MLP neurons of a small language model. Each row is named by its layer, matrix (down: output weights) and neuron, and shows model dimensions 128-255. Each number is 128 + 24 x the weight over its row's rms, rounded and kept within 0 to 255.
A block is one neuron, or neurons of one layer that tend to fire together. Before each block is what it responds to, as a language model described it from the Wikipedia text at the highest values.

Description: Mid-word "and" fragment
L8.down147 [148 156 156 165 148 123 127 108 144 137 146 155 111  92 101 149 127 143 159 106 140  97  90 129 179 113 128 119 111 105  97 148 139 102 149 125  99 144 137 154 128 166 126  88  81 140 118  90 116 114 110 111 126 140 114 135 104 155 138 173 111 106 136 120 106 144 134 149 117 140 157  95 108 135 150 160 169 141 151 124 142 120 134 119 121 129 155 175 126 153 112 158 127 124 126 122 122 137 153 107  86 113 166 140 142 120 134  94 124 147 202 164 136 141 145 128 116 123 139 128 108 115 175 145 140 152 160 138]
L8.down211 [142 156 141  82 143  99  99 127 140 157 116 153 134 109 115 109 141 140 161  97 130 132 119 127 100 117  98 156 132  98 134 150 121  92 128 135 108 149 114 124 125 149 108 134 121 205  91 164 139 132 132 135 125 140  99 135 127 174 164 142 151 157 116 128 124 118 108 121 159 165 110 104 114 134 131 122  95 148 125 116 145 194 130 133 202 148 119 126 128 129 143  75 137  87 170 149 140 117 131 110 152 102 125 119 151  68 109 162 104 102 154 149 191 104 131  97 119 133 134 102 170  99 126 145 131 139 100 115]
L8.down225 [146 155 172 117 125 161  74 148 155 147 144 147 100 141 128 143 159 141 169 156  58  91 151 113 149 118 126 125 103 137 136 121 135 104 173 139 101 155 134 133 139 120 129 120  89 110  80  76 113 134 158 135 118 137 133 161 119 120 182  91 126 154 111 110 140 103  99 156 162 115 138 135 118 135 167 109 102 129 100 135 153 110 171 130 128 165 135 154 105 111 106 124 102 106 130 125 135 122 139 101 121 137 125 133 108 113 187 147 161 127 147 115 127 108 138 139 102 106 131 158 126  78 110 121 119 113 116  96]
L8.down969 [120 134 136 141 115  91 103 155 164 102 108 158  80 105 180 108 155 120 117 137 151 109 119 124 139 148 153 171 118 141 118 143 111 113 141 114  83 166 121 146 106 153 125 127 107  89  91 112 153 131 137 118 126 158 135 110 110 145 137 101 140 126 155  98 107 124 139 129 155  94 168 130 157 115 153 164 146 119 149 122  90 131 167 106 146 102 156 132 125 136 166 150 165 129 120  95 134 124 122 110 119 135 131 118 146 118 133 115 139 169 103 160 120 156 162 144 146 143 127 131 165 119 138 101 131 147 134 110]

Description: Mid-word subword fragments
L2.down237 [123 149 145 155 139 127 106 129  67 144 146 104  96  90 115 138 117 153 120 145 116 159 111 126 122 131 117 140 120  79 126 122 108  99 148 145 104 114 156 128 102 133 104 117  89 106 145 108 139 128 108 121 123 139 128  88 108 139 114  97 165  88 110 114 160 126 104 139 143 151 115 122 129 116 134 128 126 147 131 151 154 163  73 103 131 167 156 116 107 112 156 133 129 118 121 176 114 108  98  91 123 174 136 181 133 109  99 144 115 160 132 147 112 149 153 152 104 131 123 107 152 134 123 185  99 137 110  79]

Description: Opening punctuation marks
L2.down918 [138 162 121 139 133  83  74 121 155 154 107  74 109 108 180 153 141 131 121 102 145 141 136  92  97 148 141 165 103 121 178 133 109 155 140 112 108 191 153 146  81 149 147 119 105 139 135  71 128 106 151 122 103 126  54 152  90 151 107 136 194 131  94 112 108 108 157 116 140 127 150 128  94 100 148 144 121 140 117 118 113 162 154 128 145  72 163 128 123 115 137 125 109 122 150 172 111 115 117 101 136 123 117 154 152 171 111 119  86 127 125 150 128 125 129 147 125 125 118 166 142 147 131 131 159  84 157 169]

Description: Final list "and", article breaks
L7.down51 [120 170 112 155 125 159  94 138 130 167 147 116 122 115 173 160  96 158 122 121 132 132 156 139 119 119 114 123 131 106 121 145 131  93 141 163  85 122 117 112 109 129  61 114 139 168 115  80 151 142 124 127 111 121 163  88 158 162  56 128 119 141 113 140 130 141 106 137 142 115 141 148 120 102 165 151 197 159 151 126 136 132 107 122  96 111 127 106 114 127  79 143 134 140  99 123 105  94 141 109 130 108 166 120 151 126 139 173 133 134 137 110 146 113 136 167 127 141  95  89 153 138 128 134 127 110 110 135]
L7.down71 [128 168  96 157 122 149 176 132  93 142 141 147 102 102 142 130  88 112 106 118 113 126  63  63 119 129 146 163 126 117 140 136 146 137 129 127 152 105 140 145 149 146  88 141 122  91 185 166 173 133 122 122 159 122 161 111 143  83  97 134 132 103 165 109 104 100 103 143 166 134 159 121 125 126 127 153 111 121 151  99 144 151 128 129 135 131 138 152  91  82 126 151 124 147 104 132 129 124 160 116 125 117 121 164 110 111 142  98 135 121 143 131 140 160 153 126 136 138 106 156 105 166  84 150 163 126 109 153]
L7.down96 [142 128  49 101 152 149 101 126 182 124 133 150 126  68 114  98 128 130 128 125 147 168 150 104  88 127 150 160 154 145 140 168 153 138 138 128 136 112  88 127 129 134 155 103 118 142 141 132 132 109 123 149 115 125 152 105 143  98 119 111 129 119 101 102 143 162 128 126 172 137 112 134 103 109 132  80 129 118  78 110 132 109 103 123 139 151 109 101 119 170 120 127 175 103 104 144 152 161 106  99 132  90 142 169 147 138 131 140 104 139 104 141 176 149 131 105 143 136 129 153 141 129 128  90 101 125  98  97]
L7.down110 [120 147 158 173 111 150 136 118 107 137 128 131  90  90  61 118 144 141 154 164 164 137 136 132 152 125 118 149 122 119 101  88 125 126 105 106 162 157 145 120  99 137 106 112 102 126  76 118 116 109 176 128 125 145 111 126  97 150 135 156  98 141 166 114 159 120 131 108 146 119 128  97 162 131 114 138 131 127 108 114 160 141  82 176 123 129  97 151 103 118 204 129 132 123 163 157 174 113 122 111 163 135 155 133 119 121 121 143 136 130 121 108 103 138 137 161 121 139  98 147 141 125 125 179 143 127 121 116]
L7.down242 [118 147 143 131 170 114 122 131 132 130 166 138 109 119  98 129 128 123  87 119 134 117 140 173 116 125  89 156 155 144 137 145 134  86  88 160  89 155 100 130 112 112 115  82 151 113 141 131 131 143 115 155 142 133  96 109 116 129 122 140 182 107 148 152 106 165 129 108  97  81 145 109 136 124  87 178 128 137 110 132 138 126 127 145 128 114 151 122 158 105 135 149 136 133 133 154  81 108 130 103 126 154 139 111 130 179 145 159 117 100 114 114 129 111 126 126 135 124 123 104 144 133 146 190 160 132 136 121]
L7.down413 [111 173 101 139 135 131 126 124 141 126 136 136  88 146 149 122 116 135 111 115  80 116 128 128 138 127  93 125 110 177 138 162 163 131 128 102 176 129  89 140 172 110 117 132 119 123 111  92 135 160 154 155 138 111 187 139 151 107 100 123 151 150 132 154 128 105 122 172 157 110  94  95  74 126  83 128 110 192 133 129 129 148 131 139 139 121 150 146 147 138 111 150 101 182 104  90 118  92 154 140 157 111 126 115 152 107 150 165 111 173 163  78 134 123 157 125 158 119 122 163 120 114  90 104 128 153 107 145]
L7.down419 [135 160 102 107 133 144 116 124 136 181 188 171 163  86 160 103  89 143 100 140 103 159 123 140 111 135  86 155 126 149 145 138 130 139 145 121 125 151 128 145 165 121 191  93  98 131 148 157 129 119 123 111 172  87  92 118 126 120 146 104 148 152 150 148  91 129 150 135 121 126 133 120 100 127 144 132 122 161  73  85 122 177  92 143 177  88 152 127 142 129 146 128 152  99 158 109 107 140 143 138 102 121 126  92 143 114 160 137 130 113  81 122 134 168 120 120 117 129 144 136 122 108 150 121 147 101  97 122]
L7.down487 [110 116 131 147 134 118 125 149  90  90 155 142 108 127 120 126 118 128  98 122 105  89 130 119  91 125  89 156 135 118 161  97 114 113 158 130 106 131 145 133 148 115 143 123 139 135 151 125 106 155 111 129 159 123 131 126 153 114 115 146  99 159 126  80 118 117  62 119 140 127 170 104 128 112 126  98 150 102 141 191 165 149 118 128 103 135 127  99 105 122 117  84 108  94  94  91 149 149 152  88 174 116 160 115  99 143 125  96  97 111 152 137 124 131 130 123 137  87 124 126 113 171  79 140 128 119 114 150]
L7.down572 [110 149 148 117 121  95 143 171  90  59 130 119 109 154 121 113 174 104 144 128 106 132 151 147 111 128 146 121 116 127 137 140 129 148 114 122 160  83 122  89 117 140 160 142  98  93 157 146 103 121 159 115 111 128 115  98 140  94 152 134  91 119  62 155 162 140  95 111 142 128 146 161 108 136 128  93 157 144 132 167 155 161 131 119 144 102  99 121 156 171 104 102 124 101  91  89 134 162 124 124 138 133 141 104 146 105 132 100 114 116 150 164 147 141 125 139 126 112 144 107 109  98 120  99 148 113 176 132]
L7.down698 [112 170 147 133 149 109 111  93 131 100 139 131 138 149 134 145 101 143  95 149 141 139 155 125 109 132 128 177 169 164  85 110 156 111 117 137 122 128 160 169 143 142 139 152 109 139 138 167 138 103 141 143 130 141 123 125 128 117 148 137 154 130 127 133  79  83 114 122 119 102 137 121 110  99 165  91 117 144 110 104 104 142 153 164 134 111 114 135 148 133 153 147 171 126 161  95 131 102 147 140 157 140 133  56 120 124 147  96 104 161 151 123 117 111 177 131 135  89 119 147 124  90 101 149 137 135  94 124]
L7.down753 [154 153 138 170 150 133 129 119 139 151 133 152 123 133  89 159 119 116 113 134 122 158 116 155 141 148 157 111 121 116 101 132 105 152 158 128 113 108 149 134 125 138 134 100  89 128  80 136 138 151  80 111 156 155 134 129 120 115 131 121  98 141 122 114 136 118  97 126 185  90  96 126 113 122 129 110 131 158 101 105 124 151 167 117 147 118 120 149 126 129 141 115 149 145 136 133 134 118 108 149 120 158 116 119 123 112 164 116 156 109 151 119 123 119 105 147 143 130 115 125 156 129 132 106 138 121 151 127]
L7.down837 [136 136 123 118 125  99 149 106 108 126 136 101  95  94  97 114  76 122 126 130 140 121 106 175 125  98 201 137 145 132 122 142 108 137 158 130 157 140 137 116  88 107 128 145 107 106  99 113 112 115 147 105 156 130 125 112 144 147 169 102 161 127 150 113 116  77  84 106 133 117 119 176 126 145 146 164 153 114 116  88 104 118 134 129 134 144 137 161 149 134 161 125  64 143 126 143 148 133 139  72 166 127 132 112 140 131 116 113 117 100  86 174 163 133 142 130 137 152 132 170 117 160 125 159 175  91 114 141]
L7.down869 [132 177 118 116 123 107 139 118 167 112 119 126 167 138 167 125  82  88 144 134 104  95 100 136 208 118 187 113  56 123 120 116 161 151 131  97 128 116 153 153 130  83  94 145 159 119 138 122 121 144 115  86 164 139 117 175 140 135 125 138 120 104 132 163 101 123 118 144 122 120 137 113  90 150 152 118 111 136 137 127 121 117 120 148 150  90 181 137 153 147 111 119 136 128  93 122 108 127 169 102 162 140  63 116  94 121 151  96 158 144 153 133 119  93 130 173 116 139 146 159 133 127 122 115 128 100 140 140]
L7.down872 [177 151 135 132 119 109 146 159 160 173 110 189 120 106 120 148 127 119 126 134 150 109 112 116 129 115 114 131 154 134 133 159 157 146  59 108 159 117 131 136 121 150 140  93 155 145 136 103 128 134 134 109 172 120 109 181 112 125  69 128 109 138  88 142  82 137 124 109 115 130 157  83 121 113 141 166 103 144 114 174 127 118 141  98 134 145  56  84 111 107  81 133 169 137 108 108 170  92 149 143 105 151 149 121 135 130 110 140 142 116 167  75 154 119 137 124 113 148 143 112 121 127  97 153 117 111 105 130]
L7.down990 [133 131 116 135 142 118 117 150 135 123 169 132 139 101 150 109  89 127 121 120 128 116 176 149 107 144 144 148  93 100 108 122 154 139 151 165  84 136 114 178 120 151 174 100  85 146 151 135 132 148 122 149 128 129 121 156 126  82 102 107 145 102 120 146 137 154  88 139 124 138 135 104 156  91 140 149 140 147  75 136 130 162 122 136 127  96  87 127  89 155 148 112 150  86 118 108 125  84 135 106 134 148 118 144 134 144 140 151 115 135 108 161 116 155 147 108  94 166 122  99 137 152 172 171 100 124 135  96]
L7.down1020 [ 62 124 121 153 149 149  85 149 139 126 141 170 128 133 119 139 159  74  62 129 157 121 153 118  98 122 159 103  83 108 124 127 104 119 151 164 120 115 145  99 128 131 143  99  91  94 111 167 166 158 136 105 100 151 151 162 149 119 108  95 137 118 110 126 104 156 165 169 115 129 130 160  99  90 128 121 131 107 130 107 119 131 185 116 114 126 124 109  80 140 123 143 101 148 128 166 100 132 131 151  95  95 109 159 139 141 120 102 135 153 152 126 100 172 122  82 136 100 170 110 124 127 121  92 184 116 139 118]

Description: Opening quotes and brackets
L7.down164 [133 113 173  84 120 142 136 126 122 148 159 136 130 119 157 107 161 109 142  72 119 127 149 116  99 154 101 141 184 128 120 150 120 143  74 120 143 116 130  97 139 126 151 150 126 147 165 145 135 119 125 118 139 125 132  84 161 154 164  87 144 107 120 171  80 161 138 104 127 166 153 142 185 124 127 130 121 145  99 126 135 128 140 115 106 118 109 131  98 118  89  90 143 127 128 104 117 100 106 134 132 144 128 133 158 143 119  94 121  98 135 159 130 151 108 131 135  89 114  73 127 140 118  96 147 114 134 141]
L7.down169 [134 122  97  98 160 139 128 156 128 101 127 101 122 140 121 136 154  86 135 163  85 135 175 131 118 130 125 146 153 131 131 132 154 107 129 125 125 156 147 105 119 165  90 115 111 112 113 114 151 124 147 130  81 133 102  73 107 123 141 127 148 133 150 149 124 162  98  93 143 146 102 184 111 135 146  82 107 135 135 127 109 141 115  86 103  83 134 151 120 131 117 115  98 145 159 154 148 119 125 102 132  96 160 118 185 130 112 141 141 120 115 157 116 113 187 146 147 121 116  88 102 126 131 140 185 107 114 106]
L7.down217 [132 122 134 148 118 160 120 118 133 134 128 104 112 131 159 134 110 123 137 164 139 149 103 129 123 136 116 101 166 120  93 141  90 106 141 130 163 141 120 153 105 162 135  78 100 159 152  69 107  88 108 126 128 103 107 161 120 153 157 131 158 133  97 127 139  97 113 114 140 160  69 114 153 143 168 126 125 108 137 143 133 109 120 138 116 117 138  84  97 107 139 160 143 129 136  99  93 100 101 100  93 132 130 118 138 130 141 141  95 153 121 137  76 103 160 115 124 150 154  72 117 123  82 148 170 110 129 116]
L7.down289 [146 102 112 133 142 119 160 141 176 123 119 113 104 146 176 125 135 142 111 156 126 154 168 115 116 108 140  97 136 173 136 138 138 132 118 121 142 145 182 108 143 151 106 111 118 128  98  93 114  59 153 123 154 141 113 154 132 128  91 147 128 149 116  97 130 168 147 130 117 109 125  99 138 133 114 162 128 130  95 142 131 163 109 126 167 106 132 101 127 131 126 139 125 122 144 157 154 132 148 149 111 118 117 157 131 128 106 119 139 103 105 190 136  89 180 102 160  84 128 132 102 120 133 131 116  95 162 126]
L7.down314 [ 94 126 146 108 129 155 123 112 133  96 178  77 151 128 114  98 124 131 112 142 145 130 119 169 107 131 195 123 137 163 126 144 114 120 124 122 138 129 143  87 185 127 106 156  95 138 129 113 155 113 175 125  99 149  96 112 109 143 140 143 126 136 106 109 120  92 140 117  75 141 157 163 129 163 123 130 138 143 114 118 128 122 149 137 131 127 130 108 105 131 144 127 112  99 135 105 137 113 137 120 105 138 105 177  91 166 117 122  76 141 144 110  71 173 128 147 148 120 149 120 132 132 123 121  94 112 140 167]
L7.down365 [110 142 152 102 154 163  72 129 131 144 112 152 139 156 130 114 122 123 136  79 117 127 173 136 162 100 121 114 109 116 167 172 111 133 119 150 123 101 126  86 123 187 151 138 151  86 137  86 104 151  97 107  94 143 121  66 117 167  96 134 117 138 147 154 130 106 134  78 172 142 116 132 136 146 105 100 146 111 134 121 150 166 128 104 157 117 102 127 108 147 170 147 116 155 115 150  94 106 134 137 171 105 150 108 160 129 118 141 136 124 146 133 154  96 149 163 112 104 116  97 133  79 154 141 117 130 136 144]
L7.down403 [117 161 160 116  81 136  84 105  89 152 158  94  93 130 163 103 147 156 130 151  98 101 152 139 127 150 124  94 155 134  99 124 137 160 170 135 139 137 121 134 158 156 112 118 145 123 102 169 154 145 121 123 124 112 121 163 121 123 130  84 107 107  95 160 170 116 103 123 119 139  97  85 146 153 153 109 137  85 106 138 130 153 168 105 162 130 131  93 132 121 107 116 146 132 135 150 132  81 114 122  75 128 113 140 156 138  65 129 117 146 155 154 130 180 140 134 144 104 140 107 142 113 122 150 162 102 152 129]
L7.down469 [ 86 120 148 110 109 139 138 103 140 160 127  85  98 139 152 104 130 135 168 144 119 105 143 126 154 158  84 123  97 120 130  85 128 160 159 111 132 148 135 153 111 120  99  86 159 151 162 133 161 139 142 125 148 167 117 137 146 121 116 160 120 154 110 117 122 116 152 114 119 116  99  85 170 132 178 132 154 150  99 112 105 161 125 117  80 127 152 128 118 121  85 143 166 123  84 140 114 105 120 115 119 147 148 116 104 127 167 131 113 147 142 157  88 157  96 179 118 125 110 112 154 179 107 108 179 103 140 137]
L7.down598 [ 84 149 114 146 155 131 125 146 150 137 134 141 135  85 162  50 160 106 138 109 121 147 116 122 106 158 136  80 125 120 128 161 112 112 105 131 118 185 183 144 123 133 112 109 134 157 161 160 127  97 122 139  96 129  99 124 204 134 127 104 108 126 136 107 178 119 143 178 116 159 118  99  93  75 161 148 138 125 102 107 137 163 178 103  92 139 112 103 122  82 119 170 176 110 106 139 122 134 148 156  71 140 173 126  95 153 135 116 139 112 151 169 139 124 116 103 126 118 180 152 154 120 105 126 139 130 127 168]
L7.down651 [134 123 152 139 135 103 126 116 123 134 165 117 159 150 108 144 173 105  95 120  78 139 143 102 135 148 113 127 142 158 111 103 148 105 124 141 138 133 107  92  67 124 148 148 135 110 139 109 111 129 110 161  75  98 120 140 124 116 109 125 130 142 132 116  96 124 160 103  83 117 140  95  90 125 162 108 131  59 120 157 124 131 156 167  92 117 107 145  95 135  58 123 162 124  90 167  97 145 161 140 112 107 145 148 131 144 119 109 120 121 141 139 100 158 135 120  99 141 127  81 121 117 155 125 146 104 149 153]
L7.down656 [159 119 144 118 135 123 117 115  95 111 110 106 146 154 111 126 139  93 130 114 146 132 127 116 108 128 129 154 150 140 148 135  92 179 146 133 125 125 134 114  82 119 115 152 151 169 118  93 133 106 118  90 137 118  89 133 138 128 138 129 144 180  50 146 123 143 107 113 117 115 113 149 138 125 142 129 144 117  78 129 107 180 130 117 132 135 154  93 151  93 127 124 142 119 157 136 155 137  93 119 134 135 144 136  99 117 142  82 163 132 102 177 141 106 118 126 144 136 106 111 126 125  96 136 165 116 173 135]
L7.down713 [134 141 160 140 141 117 153  93 144 134 128 151 128 139 131 108 152  95 106 146 150  98 129  99 169 115 101 176 114 149 131 128  92  98 148 130 145 117 109 100 117 148 113 142 186 108 140 141 148 149 173  80 110 117 117 161 139  99 110 107 145  76  91 135 162 123 171 123 139 123 128  90  79 111 146 130 172 135 172 159 111 164 165 135 102 130  82 141 123 148 149 139 115 128 112 115 132 146 114 158 157  98 121 142 159 120 121 125 124  99 139 145 106 131 151  65 139  95 126 167  84 134 100  82 184 127 140 149]
L7.down736 [107 104 116 148 132  82 106 108 190 167 148 139 117 138 175 184 112 112 127 166 109 125 126 117 106 148 100 137 137  98 116 127 135 147 126 130 134 169 146 149 103 130 130 142 117 127 138 114 145 150 117 137 121  99 139  99 128 128 116 113 108  95 145 129 129 170 161 137  66 114 100 158 138 151 197 106 155 135 127 117 138 148  83  99 119 142 138 130 136 143 102 116 135 131 141 134 133 145  88 131 147 116 112 128 108 118 170 128 125 127  70 101 121 145 156 153 145 156 116  96 119 132 157 122 142 111 143 144]
L7.down862 [ 99 153 146 141 142 105 113 138 150 142  76 141 103 121 123 122  86 121 128  91 122 128 147 132 120 170 108 119 124 155 144 135 141 123 169 134 103 123 146 106 145 138 112 145 136 102 132  76 113 124 146 149 162  92 108 139 164 159 165  86 142  85 134 143 162 126 104  54  94 179 161 104 144 145 155 171 116 175 109 159  99 111 141 129 165 124 155 126 135 128 177 128 149 115  79 115 126 119 121  70 108 168 131 129 139 167 128  87 158 139 124 157 142 115 157 136  74 117 109 104 144 157  91 106 119 149 125  95]
L7.down909 [143 119 172 154 163 159 102 152 123  92 119 130 124 155  78 139 147  81 150  96 124 144  94 191 135 119 135  98 122 129 105 121 150 113 129 151 100 130 109 132 107 159 106 134 124 145 138 122 151 126 109 138  94 112  91 121 101  99 125 130  61 160 120 146 150 144  89 111 137 117 126 156 119 151 131  91 151 145 120 144 124 119 117  85 102 144 144 110 171  97 149 116 162 141 119 171 145 135  90 131  89 171 169 154 164 120 136 135  93 142 121 135  95 138 115 135 136 148 156 141 139 110  96 140 114 112 151 162]
L7.down983 [117 138 135 146 166  88  81 130 129 126 137 108 110 150 146 135 102 124 131 112 137 152 152  90 120 116 177 136 130 142 141 139 136 114 165  92 128 121 113 150  83 150 123 125 131 142 128 107 140 104  87 166 170 103 132 108 117 106 140  93 152 163  79 167 152 128 126 130 137 125 134 112 141 133 126 105 163 132  96 115 106  84 150 106 176 161 134 111 125 141 129 110 165 129 129 154  99 139 152  98 148 102 127 121 163 144 112 105 144  94  96 139 100 138  89 126 127 137  97 141 115 139 126 166 125 154 123 187]